config.toml
norm = "layernorm"
rope_fraction = 1.0
bias = "none"
parallel_block = true
init_std_qkv = 0.0488
init_std_up = 0.0488
decay_fraction = 0.583
batch_tokens = 65536
seq_len = 128
train_tokens = 517000000
MLP neurons of a small language model. Each row is named by its layer, matrix (up: input weights) and neuron, and shows model dimensions 16-143. Each number is 128 + 24 x the weight over its row's rms, rounded and kept within 0 to 255. Numbers have three digits each.
After each neuron's rows, "fires on" lists the tokens most often at its 100 highest values on Wikipedia text that the model never trained on. A number after a token or word is its count.

L6.up558:108123145117102125095143126100136153110109140148119139132137095139139144126119120126127164135039124100169115109110104152150087084173152142114108145108082139166128115127104158100133132126109139138143126136093126160086121088120132108148109139097105096115125087137110125113143143149105114090159153141147140115147105099115105124115117168144108131107090132111125111118144122157091142076090
fires on: "n" 21, " Mo" 16, "a" 11, "e" 11, "ra" 10, "u" 7

L5.up421:117110152125144087114103130102071128100126187146133142145112115107128129123136141164146055124073157118147112104088107139138142119115162148134129125132118100139158160074137109084110174165133129121140157145131126101128130108167136139147147097108123115155135095124121124130151106126145103117151162125167124094118119130136114157140156151114191186135110168113108071146148097142116157158162
fires on: "s" 40, "us" 7, "ides" 7, "ing" 6, "d" 5

L6.up536:170093100140147168121097128137117138089097180082131157121123102105140173155147161129147112137077122146112169094121099134081107125187113127116101086129145094092101167121130111151117155102087130127108146142130145192141133125125108147162141158149140122123122146175122150120150113102172161121115176124117108152125125137094168111128131120176160125156110150062141102102111096148117163141118
fires on: " is" 31, " was" 20, "ka" 5, "ki" 5, ":" 5, "ke" 4

L8.up1015:160151143117165119078122114121100108101154142110120146097134089060126113158122155145112163101112102111119143145106121153163125141129109124134114166137123142111141156103092157089106087151143153114159135130128141113127148112133151139123128139083119155136116109114122123142131122123128083057193122100184155109142104117107127142092124125135127130115097112139107126141110133123123115115107
fires on: "s" 57, "la" 7, "t" 5

L6.up906:137120135098126112112149115117107050129140133139086131165123113146117129120162133128105103104122117141102123151119115106142087132136137120113113131102108172162139107139120111104112140090126183135113123151158159084143164142133137173137155106152111140160165168167107147119162107120108120132127181133108138117111136143130127128098086116176109119164133132132135137194120122122167117097156
fires on: "s" 29, "z" 14, "t" 6, " Tel" 4

L6.up805:114119100100185119112096122160125165106104162132150117113135101157180123157146150141105113109070103137137161093100120131134094165147148108099119136137124125156145135133107136081143104148123132100089149158137146137159115127102116100145136147099118056138121149106114106143109119122150116105150131106166103155102128106087110103132113102151133139112145121139148128132070131133144114165113
fires on: " =" 71, "=" 24

L5.up955:128109124129182120122111167111101106128132113120106137153121171146178132124160113187126125149116115093125094136095098127114112128153154125102113121180082131139154152168097131130129178142131137106200145115154120145120197138152120142110096125085100122112134163101109159149116119119148134142100120148114153091141128139141143184149174127138140152111096122172123113141097098129165151062139
fires on: ")" 20, "t" 12, "p" 8, " in" 5, " code" 5, " the" 5

L2.up15:122139160145185140107126118092139105134108170151106124123102160113164159118142128171160167123058091110140150114145129145111135123129091160102104072117098094131112176145135159094121167138140162141128128133112146104116150082139136116145112117122120124163122103145130132110131125107165140150124144154119144122130121139084128134096094095100090163145120117133100130160114092133135170099118
fires on: "ov" 14, "gov" 9, "son" 8, "f" 7, "ler" 7, "ina" 6

L5.up723:114115120141120101100142135147142124139128144137126115083108114147166119157120134130116100109138091138094119127122147126151166141097160110122095099132102150108106114160111123110110095148131099127156121119149135109146116108146157121161118117120144106154126111105126136128108097087150150128114118083135081115083120122092110153121171129139122148136121173208125117176150153098150102148131
fires on: "," 42, "pen" 4, "ed" 4

L8.up650:073124128132165169142142114111137115151166118152111145156099104154167118122134106101157163134098097146111174131119150155138154145111122119132137116137124136165090138114107102105082168152152146119164146152149104060103176167142126115117110119132161106133070166144099147113119106081151141164151108135162097129101146124127112130099168135124151107129099150146132095160122122135137109091113
fires on: " \"" 19, "\n " 16, "f" 9, " published" 8, "ed" 5

L5.up610:134099085125146131103114149096099105142163068097084090097118153092129129136146147128116130157154121128119115115150118103154125147144136129124151107130117099127115093093125131125125126139170109207125121143135123087136124124146125130127102134089113092075135126149133089138101118145143115106145087124177125126170122127099171113172121097151160126143122094138103125117142125127131105178145
fires on: " |" 40, "ali" 9, " had" 8, " with" 5

L6.up190:087135130096143131141067147107118125084064103153155141109088105128131089129124124165124137144123077119135189085120137183145124099138122103087199148142142105097131139158142090110124120163125147130146154172171165094101137109118110124149069103089113109082121134113168140126110092105129129125116106147124140107146081109119130137103106132158126154146121128135125125132108124120143121147130
fires on: "C" 21, "de" 14, " of" 14, " de" 14, "De" 11

L2.up329:146108148134174084118175139130137077089124107144179153127160159090142125136097095134114147106155112171103142106142134101169130122131133139127145137185078106108133114153130177144092173100141113138136117217134132155137145106127079135170090106126136154103105157103147117144110123161134128155102146119113135103102114103141129127148084112117130178110138159115123145149105107106139141116135
fires on: " Jo" 21, " j" 19, " Abdul" 7, " son" 5

L6.up311:130118129112141142145106186111124135100132131160125144148122141149165140112124083163130119063072143117140159101143126126136146147102142190119108165128128122109171134110117134123136104091140133127175101146099103119147121142141124146108167117094125108114158116101156075120092091095118128077137107144150097141166074136085136114140143106122167097133156107088152147143110124101155115146141
fires on: " not" 47, "c" 10, "y" 7, "ing" 6, "ly" 4

L8.up979:137106094103146141120099136132154094177124150133119104126166130117105148145123125122141137102127113161114107124117088175149110153120133142136126125063136110112166135159133158134125102124159157097120120195116184136170161148124099113141130139123108134120103113136133092176164113099109097136097137128137134143144144126102119101146145167160145123106083097143129108125147086094132163107140
fires on: " in" 31, " more" 12, " most" 10, "'" 8, " years" 7, "’" 4

L4.up435:133157140113120155125136157131143167106131142131136156126114107093099148129136111173121110098136114134113157134102124176176131079114124141100164131130126138129083157140139138084142161121197135177115142116143132116144116150121119110145156126130106136125176131147101137124095128115125132091167132117128108127112130160078133139171160114121103130121075097121081178154103103147168112143153
fires on: " D" 26, " G" 23, " family" 12, " d" 9, " K" 7

L4.up692:125135122108116111132075156124141091140117104136101138077164143117144134119133092146111165120115122114092101064106141150126099126139106067123175167103121140105121126135089111159119171146160150137140147136146127106111152093127149098109096102171144130136144143129182113142091132107113124145140138171166150115107098179135138122102151115107152172089058152117108087161120154125134135129125
fires on: "d" 18, "ll" 10, " had" 8, "t" 5, " were" 5, " Can" 4

L2.up321:093128111121139181113131131084122107095143156148104158154101109114147128149132116139088124118154152098088104142127124114146121125113135151118148143118149140119115113145105125143145162164159204125138140122121094143125142137152142114094143143121114095106140127147090172120078101140137162151136134131103161189137124080054158159179130143145146129116099107169113134142109135107125116135115
fires on: "s" 40, "\"" 21, " med" 9, " Species" 7

L2.up391:139110134113135112144162157121047081148140100115156150125111108127140145124138136123090121110093107139125170094119174164119104137098106112095087145129153143127154123096135139131140140091153143151115131191111135143132129169122172164114114101127126108142110109124153132133075154091114124141132093116140126132100080146137120150166157096147112146110132147128147125102166113101154158112141
fires on: " work" 31, " late" 13, " FRA" 7, " achieve" 5

L6.up788:138144137145137086118142118128072085116170125118134128120138084136145097141114161130116139144149094107109115107113131160117133155108117132137093107151129092136146125078114150193134156166098073127125083141115126115163144109108152077051101113140140134138167088111145108087128102136158148163139127114113132119105155112139164108142129100133132134130095150142133156164107113133153176155117
fires on: "=" 39, " US" 6, " Netherlands" 5, "ed" 4

L8.up370:129101198147135160103136121105093113119149114127173108145131136100142134079136114153124079144103149126125157142115151153126131127165149089151134138142085093121099115179107143121135140145122129099079131166134136161125160109151159106149138155128096129117113152133097113137066156132153122085135089165149129116117147092137146105134104138119151104140145089142151104109123132132165143126120
fires on: "\n\n" 34, "\n" 13, " Matt" 4

L2.up346:140116102130141134119135142144131108117127131135155148168084111126118147150119135144147128104131122117105153133113153125172152145161123153148167099145120090164106125127146143134086161151123197114179108154110089173118162176129085151134118133155121125128084133166106147118132117100148155134134160131151097115116124082121089099138094125130123165173119128131139097110112103102114161148167
fires on: " \"" 52, " by" 7, "\"" 6, "U" 5

L5.up776:146088118092132128107153175141134173148112143158177151141090113101110088123126098148125127084110101135118099087121154160143118118109129106131084150147139120102141152093104170077136110174190161155154145126123125083128114140122135131165121133089099088107122144097147167128128115110184159106127125122134137143103140104154128156090114137138165120155120146134144116125133115130100116176136
fires on: "," 25, " As" 14, " as" 11, "\n" 9, "As" 8, "A" 5

L2.up1126:122130210145123149118083112113183108128126165157131169105102121138146127115126116134165111119137147091133172111120191131126162087106077166121089167110179139131138135159105145109129137128145156137157110109126154086109112089156116126130074106094116112110092097150128132147132095148165090115134134119162142122078086113128117154155134157152157147129109111115133122151108124158177151126143
fires on: " included" 14, "ing" 14, "d" 12, "ed" 10

L6.up98:121094097107152116112086144113147100109138168134094142155137122129199127127106123114114141095113102163145119140094155129120156143138178101137157134112109075117136126092081118084128130134139107101079135160126132104130111101176137130136080104129160122103133131131141126116159118154131119130136113107159145121131099152140142151186120126147133169102123142097167105140122126133150151113151
fires on: "," 20, " of" 13, "n" 8, " only" 8, "va" 6, "t" 6

L5.up598:137090148149189156158131137102121093094128144106113148160129110150152114140150100119150142111133112138132140104102094141145117159155132125087144112129079095172085143096138135120137146099156142141114140149080116152149110136098134083136109128129140134125164132169095157100105118143147134099135159152103128061115096126178106094122113081130140110141105159129153117128123125117159192125150
fires on: " was" 40, " is" 28, "\n " 6, " are" 4

L4.up843:166153110090111124142101114105121122153100146110102149123122114116091127118118111122113135118163133110106133137118140182142100092123117120110172154124137104120137160120109150140108117161144109130089135146170112086139150130153137067159115099126130137108122096133125081165100065073139147123140114139126169120142100148139155127139141166182138155175139137103118143130150144118139151124154
fires on: " of" 22, "t" 11, "on" 10, "ift" 7

L2.up206:155130105126148151129140166132108107131133112182126099150094093128132107168156146133151105100086146106166124136144150143122153161133151130084125147173117140127130155140131141118150120114077188152165149135157070141126186098092100132134136112134109121137058142143076117129104132115135125105097150138141121132121115115112167094099141118140134115143121137137176172119104101118128112143127
fires on: " Pi" 14, "It" 12, " It" 10, " Cre" 6, " Gri" 6, " tri" 6

L8.up490:100112092115136168123119168124172114067121132130147120154118143095140122129094109205105136141154117099161129147139144168127112093088160135133118134112079106124153129163119141144107054160178160089105116192140121123124139167136128128136142153135163093116120152119125121145148124132094074103156137126160161152122109144086114114156162163129160160110120121121158142148111111093129137136138
fires on: " to" 28, " of" 10, "." 8, " not" 6, "ly" 4, " for" 4

L2.up858:153120138066149120148103096101115135118115138115127162146155104134135132150120104126149075099107129108138120086134122146115120167124101089122124130130121145160089086116157148130114184151095125140145099130107095167122150100129129115128151130121122127131126190158103125131181123109143146128107133187118075134111073105108150171123113144144107126174128122174158115115096112146142097106135
fires on: "ic" 26, "it" 21, " " 15, "c" 5

L6.up1022:137114112117116169121147169142126175140146104118125149111141163111173124108147114149137103094121093135127166111127096146185159115079125147146130143147151107135136140134111158131118152119134130131133156152138164093123103116160137136142087133125133109084117120174153134107120088128127153148132124116169127137078111106129121142110101164114171117114129152149109132151154071106145141160104
fires on: "ed" 27, "d" 8, "ing" 8, "ut" 6, "nd" 5

L4.up83:095079138112144142095112149134122056074136167126179180130100126075146127106111131119124123133101108086130123117121130140159115127119127110146161135137137114131098117112113131105119167102164148118119098144149186106083111132150119089182074169128124136127168109116132120122136116130129200141117121103128132165111150144106125161133134125111149183126128140138095115192095140099149093115137
fires on: " South" 29, "ern" 10, "ry" 9, "sp" 4, "nic" 4

L6.up472:138131113146154138168147144106136140110139144153155157089113158140117145093125138101107095112167132153103097100134138159159151124140153084124130169132127123111115157175106165168109176107083111153086126170156133107152097092142107100119121096142103135103100151134130124107126126088134137124143142160112129155108129172121164138108144137146115164122078156130053120137148156121149126137144
fires on: "." 27, " do" 7, " would" 7, "2" 7, "s" 5, "/" 4

L8.up17:126131161100118128134132143177140148119096156089152124117111125100168148142192137122158133109123100124144172124118151152106104138145104095091117115123096138101110118142090110146101114158135161085190152137132131133149111111118121117144155117111111073158112167103134115134123103109166178121132146115122107161125083126123110139104148119115165134131110122149106129135167111104167171081118
fires on: "," 59, " –" 7, "." 4

L5.up561:110127129125148146103160131126109151098101147158128098135101098116170118119153124132122141128133134111109100096111105143154103113103114099088106106136114133127118168096132154098109151117127127113113135170121129170100109113173127134173136165122105150106123132143091155147152120138116119145184089134161139132127072123136127131145141113153105138080105128124129144156118093085112172138134
fires on: "d" 19, "s" 15, "  " 8, " trade" 7, "v" 5, "al" 4

L8.up144:085129124102085135145118160066163151115083117130150124133160164168142125092127125123089127114054143116130140110116097148129129147121203121179164131149127134135147119173129124137127127160105130114110112111161099122086148149142127050135116101136105113099067146152176138126121095115129116086159144131143123116085138114136151132145169147116174101114123132124114174145143111128146155089130
fires on: "." 20, "-" 16, " of" 12, " Stadium" 6, "W" 5

L2.up1150:107123147123133169063116119120142105128133152142125124112101140155120136123114116124122118110126134130079116060100096115134126165095165152129122156152127105128148120096131139127129082140126147128132152121133174124113153122122137113175168108099140116121124108087132112108092120125120162099174118142158094118136117100167139149214111121144119133115102146142161155163135094145159121144126
fires on: " part" 20, " According" 9, " length" 6, " Label" 6, " Name" 5, " authority" 5

L4.up674:140139132111162132110104142114122098144130161118173170117123133086140143118127142124105126111082122095127158099128125126155117065094141095120134178122148098128125118138135126086114171143108135168125107162142074161137141109098136145156167105132099125110103169115122103139104137127145177113129134135151117124117149119154131121135167086117152129135098102137126090144130123087120140127104
fires on: " Her" 16, "\n\n" 16, " His" 8, " The" 8, " of" 7, ":" 6

L6.up885:136106135108110181100113143128103115160116114177107086133137127142144125159137088098104124082115133145127135149124165161153131162108157125113167111133157106164201146140106141106135129144126123108115124107099102114151117126172124149162120128117150114107153173137143142057095119135119107126128087111120105079092117137123131107089134147165121090124131149151146087149099110079147159111161
fires on: "ly" 22, " also" 16, " first" 14, "st" 7, " largely" 4, " debut" 4

L6.up940:133120155133153135109121105119090145097140095138102094130178147078161140140133103124104119119114153134125178124135120126162146168105121163127123152140100087116167143106115152153095115121125134125135098116138139142094184143138152070152159099145131122090124115127154119095119092138122150134117098128150123149108121118102142122144120147154167123115119103115085085082096081114136111142099
fires on: "ed" 12, "c" 11, "d" 9, "w" 7, "ill" 7, "'" 7

L4.up112:163084118118186108124125137077100152112137156113132152171099135138129135120186128161094098145124150100150188124145158103129129142142118147140093142101122139116143110127142131086137126196172124182153115162126117133114172119185127140133137144112096111126078139124128111110123133094137149098129144133143133152137098168135144162148144159125170150112120158137128098123117092187155146135137
fires on: " =" 24, " Date" 8, "od" 5, " •" 5, "ch" 4, "f" 4

L4.up474:136102125089149157131093107096155142133153142139098107149157107109134121097183122121156133105146132153116119089115098137134089147147107135106108092152111158142145120080126118128100121192145095161105105169113112136148105107123140088152072154143120139145170157135132134123157126122093122119198153158171114146118143130130095124124115105139163130126095113101191085145098129116114138148120
fires on: "s" 51, "ds" 8, "d" 5, " teams" 4

L4.up471:083145142098123127148115112146090119125097127104137160135096118148135110144131140130163129104093101092132117092131086109110092129092125171099086133134087085099144187140106099136125124128101082102130141158115110147124183171155141141159096157105096105147162169153148161104162084109123136136144125102163147089122139156152138161165127120143155168144085138073140113095095124158113129148132
fires on: " You" 13, " for" 12, "d" 8, "ted" 6, "ed" 6, "us" 5

L4.up154:147117149139125169112114159122145136140135120149111142092154158118137132139161123124124107093121141107116091136119119120138091105161133130128110165104086149113087141136108224141163157141123163148122130126120109146080121088130085128097122100125123103154166088139102133118088123118166139128157100107130121154164139133146139145104159118147111127092111127146111063120122135161122147128104
fires on: "}" 28, " Jr" 14, " based" 8, "ew" 7, "der" 4

L4.up74:111115087112137144134098178137108108137194116147125156126111161154107133134136139169103124146099087116113076114124167128213099109150159138125152124141128105171115133141117130144180102128113166133180108073114155117109111109118088111129131123142097137164118106166126103141166104099099128102162138137163090128139104154122109150160110144157120162097107137140125087112136129070121118153133
fires on: ":" 21, "le" 15, "e" 10, "–" 8, "ro" 7

L2.up869:097136130153133111117096107119111134127123139083151134111125120140132125144118137142104159084136095129130152081118131150129112109112086111158139097109160114151094126079124122179144104180112153171136192171153130129146127136108135133133130107131127133135110118168116129119142122151137130163082103178113117162139163104116120134125134123098132141139141108129119174128112061110131140159160
fires on: " of" 22, "e" 17, "in" 11, "day" 5, "ach" 5, "r" 4

L6.up1130:143106086091127084103086150138129150171123167135106142113102136096156153129123131187143179137138102108149132133143170099159122155111107122108107125121125135149150176114134120126156136171128127147099145131119160155099081093152137059093146096129123123124126173135073115077156132100151142146089107146162103104137133145134185161109115140121114112124138141109115111110134115110134133139163
fires on: "u" 16, "k" 15, "i" 11, "h" 8, "p" 7, "s" 5

L2.up429:106092064110152118084118141136167105145143121146117114131136086106123112115156102092124135115135133165067130127137156140153137134114090110172148105113125122116126105155180158112081123123112123165134099114110085107128164130121130133151096166093130107117115138127135135114097106112156183155163127127111126134152136148099163154104085091153150123113157095183150138171115108094130111129139
fires on: "p" 35, "nis" 9, " age" 5, " and" 4, "raph" 4

L4.up1013:130128121082165122129152134124102115091129129140135109085085086091123136115122187133158100167113068102109118124115146078154101164106122139131131133154093131125139100127137129132162126134101108109070093143124121149104167114104132096123105127147117136140115161118093110122150094093147173146105134136175096122138132141119105139143110150175128150133136127149153090094118128096112150112108
fires on: "di" 21, "ta" 9, "tra" 7, "bi" 6, "ti" 6, "ha" 5

L8.up539:112145152116124134172157155128133116117159133147074108130141133107127119104102127125063185164144136141118161123129127147144148108136141123126124134150102137069164091071137147120109134165134127170121189163168116109081105115145116130168140122155127095126087098117147129123121070156140095118130135124145140132122131119149136102129152084135119149115114174176113122120185120094114118161130
fires on: "," 43, " with" 13, " and" 13, " had" 7, " were" 4

L2.up185:132130140096139099139077144097134117137102176140087099103133101115138151111114165116136113104086125100139116104129139129117161153123142140136137136115140195152154100143145135112123128169138105145160124095102149156155117108131107151140148137091136153104169122142129112137154067156155130114108120148128117129131127128161170100115084121121083156147097121163127148155177100145115132146077
fires on: " •" 32, "ra" 13, "me" 10, "pe" 8, "ense" 6

L5.up877:123105144130138074119107141158152115113148131149130096133122100142149130138130152188137160158139126106125107140130119114106127102128132121123157157113125115148116125138139111151122124152120171132152121157113136146140159150114150104152157140149123102123118162139093143132123096126166109133123163149155097120072151104094151081121133117154167128102137143134121141114124121154152163086161
fires on: "." 25, "s" 14, "f" 8, "str" 5, " of" 5

L8.up351:142102107106159107161103130145087165125121125087139131082129147130176126151127136167100126105132101128137099140071155118118142098151172161093125123085151149104108163134136151141127143147187136131077161143150141090136146154119118134175138167072131130118151122155173119115114138112106111155136098140114136144141122133105154147111129128130105112105102132132096127149137088137127122128121
fires on: "  " 32, " there" 17, " There" 11, "-" 11, " Date" 6

L5.up998:089114172087153159111075221121121154171145128126153127146156146130128126133176136122162082124116159092120148174131147132141138138119110089110147155128102136131098179160110136136136119096117117150130097158140136139094139166153151104131132105101140063120105159174097109115151146096134150123121162122129125109149119098167128117128143115169166086096166150125130077142087137143130123147137
fires on: " and" 17, "na" 11, "ed" 10, "vis" 6, " E" 6, "y" 4

L8.up867:137140145150143114111129137142114105152140165150124125137135111134117137107184115137126142100161101132093129142128142129103120086137140104092124180149151116096111142152099127115081138123181139110104136161129110114101129097132110101122123115124146151121149134153099075147153127133116117069134159152128102132122103145107212123125082119157118167132120105163097147185098118115158168154165
fires on: " |" 19, "'" 17, "=" 9, "’" 4, " et" 4

L8.up266:101121151140113179120130129120104124127181138132136131080139134113113170122107149087118134145143115159152089121116109141121137108135119136134145167109123120170095156159114143108101121114109152140104114147162145104129165121142128072123100162141179095124103144105131059099135121106118139054176125096161110144114120143095160170145094097137111151132112122112127140143077110157148084145130
fires on: "s" 40, " while" 5, "ers" 5

L8.up412:140088122141176169117103161110153093123190120124169173114090122120133155138162113135166111091123084101140124110118141143126145100147095134158097178137092124077085132129110102131144155137144130138164164143164139116088121106126131140179131093122113121122118134145161121104120134143130145145172144162118144135125139160137089148150090108130154121135107165150138147119126127073133085142131
fires on: "," 55, "da" 5

L5.up948:165128124112131174131149141112113114129148160110139097140112113117136102144125110125115163142118109146134122139140098130120156107138097079119127166148121126114125141099120142146129158083081093121137156163116150147145114098134114129122150114117146131137150143116106113103165130123130163145164107131138131113108116160069148132134136149164183112127155126108079080137078086092153149127109
fires on: " of" 20, "ll" 18, "il" 4, "vin" 4, "ori" 4, "to" 4

L6.up365:080128084111139134104096140117118119141130164137122131107085129059155111116136140153132107076130123097127165105098172172174116131167136104125173134142142099139180133128125133082104148147122133109141098140134119131183115174118114115158126114143140107126107101131160138131093128120114110134133142158124118127120127101088129093105180127147144099110097088096130136137120129143121088152103
fires on: "\n\n" 59, "ivers" 7, "ni" 6, "=" 5

L2.up599:144111094095140103081125154095080121124121134134133137118145144078102113148119130177131166118114103130129127109131101111158149158105140158089143121117148107130145109098165169169185188131164105124142134120114089145115160124168123080114121114123116144122126156106103126132120110152102158142123060124116145130133100091140145172141144148149099120131119152157134118128147106110154170114162
fires on: "," 69, "p" 4

L5.up172:078117132117138125149093117121148159096081120129102121101104175110150128152144135124080137118143111112127155125141136165106115068107147126101079127167142156105156115146102157146104108144135150131139141142144129128120120135114154103182114095119139119110119121121133173135112119099156150135092182129155097131114127114121136149133088173165146108153137125122123073143071109146155130107115
fires on: " as" 45, "de" 22, "dr" 6

L2.up759:134087113101137140127149119061140101168110159120140152115164130094106112111120110139088133109113131138127139104109117124145139141114083140173141107159128083117102142133140161121146113132111168107122118147113123110102134155173101090122171122135121175146119100115156141112112125145110169139084148119118105095130144080080152169134123138141163138143128162145099152129154095110138107109142
fires on: " Home" 15, " Pro" 12, " Post" 11, " Back" 8, " out" 7, "ran" 6

L6.up559:150139148112126153084120133090152141161168132132132120128119145092142140078116153152139089086121145152114104095109163142145165159118135139143179162120107113154097127112102140146114134109134106116131115144160161153141153148142169115173130136120161106139135143144114135116136109099152109127176089093136102105059119147146127162137145136152160144116176114132144157147112124144148147113149
fires on: "\n" 62, " of" 10, " (" 6, " best" 5

L4.up886:092097146119132129099135137133117151104135126138178137128109096097150146111129116107111112098132134107119154093114146163097146106119103175087141138151095128126135099142142122150139114152103100178138098148144099112098110158159166149139110154103119118103126094171158095114116117131132092155097206135158124086130130130130124135111156110139140110158121145132121126132111122106138180131148
fires on: " made" 33, "'" 15, "o" 8, " making" 4, " stand" 4

L4.up223:137122100108122141132091124121109154144148113147092109109119083141112116122153135142134112156137107105163109114103163131157070181130151133184109149146104127091163141098105166112110119191136123122140129142128098146140151125156129063145125142133101132126089129120141115127125095074134116108136104144106135078110150139109117142153152118154114125194129142106175152136136149156137100125126
fires on: " backing" 12, " line" 10, "sa" 9, "ings" 8, "si" 6, "+" 6

L6.up1012:093142147140113135119141141116125127100149143148129141149148118088086119112112116103123109132143140068112124134134143111129114113152146081181117167154138099105158182163080187129129119151131125142076122169128104139190162136120138128153143153147095132133133111091163092114121106107141122122168103140129104096112134134122144119125126128140166185150117145113106174116116123133108116140124
fires on: "\n\n" 36, "." 8, "t" 7, "d" 5, "ode" 5, " By" 4

L6.up755:123143113127123095124154135141127103116162126139148158105125160103104143093122108127119122145164140103175107086137103144129132149114108172130109180135126160160122160121139118143148101100152115129152130132139103109128109150124144094152152099092161080117153126170132152133159125117094114116150148120156074100089102083092187107093078162141147131133150145132117100138125115123159136144151
fires on: "on" 22, "y" 12, ")" 7, "]" 7, "ography" 5

L2.up520:176143128130171167115116159142169122109117129119111159141142128111158130133114104119106128099149114154147145158103107122160130133151147081119121129154121088075106113110139145130149150111134154114144138149120165108125172127151109117145092146046106152099171101149150139134148120127147139118109114125133105079143115130098129148143088135138152143112148114167102128174157082163136117147138
fires on: "chan" 16, "d" 16, "ted" 10, " century" 5, "han" 4, " place" 4

L4.up413:120120156103144163128102115155100170080151152103073101130108113129131137059169154126132173115162139142127148114095083131156122164147088146119099157116131095127130135106133115111162129137103163147150120147131086148107111095081167142116121109145104108111123151162122110142137118123139116138183115104148151145086133115109137131135133081167147134125126104128143137138100136154145127131146
fires on: "s" 39, "ds" 8, "inn" 5, "rs" 4, "ts" 4

L8.up893:093141125144143097097085140128133151122100132144146112125127100145116092165156130103130128147130076136137142111120178137115099158133140141117128164116094156098095121126112117076154092139122148162115144131153185129138154117101094097140117120122161106121152177092139154159143106075117071106131142121110132159156115139103124137117115132165158089125147113152118138136123145151121157142086
fires on: "=" 38, " =" 29

L8.up267:114071152147132130116130125130123137119138168155122111137134143132140124126140104117120086134084152161168121106141076091163142159143104174109122141098077103136126100108121133100153143128114144135134125157099116129103136123115108130122127137092158098168142146144113127138131152131140114123182143093159125168108100128090141103134155076131132170137121119171086084145098118139104117133125
fires on: "s" 28, "\"" 15, " all" 5, " singles" 5, " others" 4

L4.up1139:097105130125160167111122134133109138101105147121127174127142093149126114150139135129122144082074152126155133111104130143131118133125140131147173110137119125098098159115121191191139143112124142135149152141172132108171114123180161104132132168075162162128117127137150153117139097128158143149146108112137134105097145101107112155142101128155131110149116112108084161140130116143128141138117
fires on: "ed" 34, "en" 13, " of" 8, "on" 6, "th" 6, " to" 5

L4.up830:108136161121117157139100129095141119122160130161125075133122089127141126143143098118113147118085123126138097113132156139120140130101097152131136149169112128085138113099118119131133150123151186149080117143143084152209127101134130122162109152113169138137135131125113120115136122101157133160158167127145143128123072127146163155167139096124169180087077158152114124164094123087132097145147
fires on: "s" 35, "d" 27, "l" 5

L4.up217:060110102111113157099133140116133094126090137117138134143119137119137119141155112158142129127126141109124132124127093132155106126175187118153124123108116130123168097172173171086114197182143169126146131133149142117113106124141157062123156098117113152104099139111109095126173122150117123117138117095116095113127095114097154158131117176132113094143131134129108094219153110129149156110135
fires on: " in" 38, "it" 5, "c" 5, " In" 5

L4.up767:158113160092148175122133122148121079105121150133141113105153087115110089124122158140134065162125148121117117136101128155170154122142075133146137170126134127144098123124114123100145159106121164141134134133100144134107114100132117103194128123082145105110145125130123106129158092143126111151147182132120159131075098125174117114141142098130119131119067115138113120138132120091181107147124
fires on: "d" 39, "ed" 18, "ained" 7, " listed" 4, "ood" 4

L2.up941:123137162138124100146089160148110146115141159136108091115100083105159137140126116157111068143107149128106096125130136129150137163114159129137123131137096111135160148124098126139162144167114175161164163141176144151129149096114105144137140131115123115178104127155097115156154126106149131133094152126188154127139129129128157137129118082111086140133103140098193168094062129155124144134092
fires on: "u" 32, "ive" 9, "ng" 8, " 100" 7, "ing" 7

L2.up415:132116084114131166128160141129129109094203167142122126140137128132154131153132147134103133114139095121139097088109124141166118130140149129124146180157127125111131164134139185102116103157132162150103144125129126166141116125166125137120116150116120124119158082150118075147154130166110091128159160106113151109131103069157142144110134106125104118120088118148123150107085103139166147119137
fires on: "ed" 17, "ers" 12, "er" 9, " GD" 6, "ing" 5, " already" 5

L2.up935:125154147108137170115143135140128121141114130137153177123133149146147121116167140158145092137110122149146086123095137109114126136132155062100133120133147144160115092115110160176149117147131148109124091114139114135126132081104124137133166140128165105140115113135137189145149122139095160146166107115109160156120102134148066124142143102139129106128067125155124140124126079110147150114187
fires on: "p" 43, "er" 7, " average" 6, " –" 5, " like" 5

L5.up522:110123098040127086132134111090115123115137126114138153136145110142124148138151125143156120138090128129140139116111135157162112110126175091161114157128156079111104150136159134100114205150167116145084151139165123142104156126133141115149145137123098133130120154114100116131156141162153156136128159132189132113124153174109140144139115134143141136114091120106142118114112088131147129085140
fires on: " Ch" 14, "c" 13, "at" 12, " m" 9, "it" 7, "g" 6

L4.up795:111129132084185103102124103172094122124091183126147143082154102107145160127126112139101131115121103129122138097136174130104111158130113127131188160129086092137099176161104151157098094124129166119124142138147130149091120130127169094183149081118082146109132125108120113102116118138130134107137101129192132099110137145113114146129168153179125146111130154116127129134116123100141127117144
fires on: " main" 14, " of" 14, "s" 12, "t" 9, "st" 7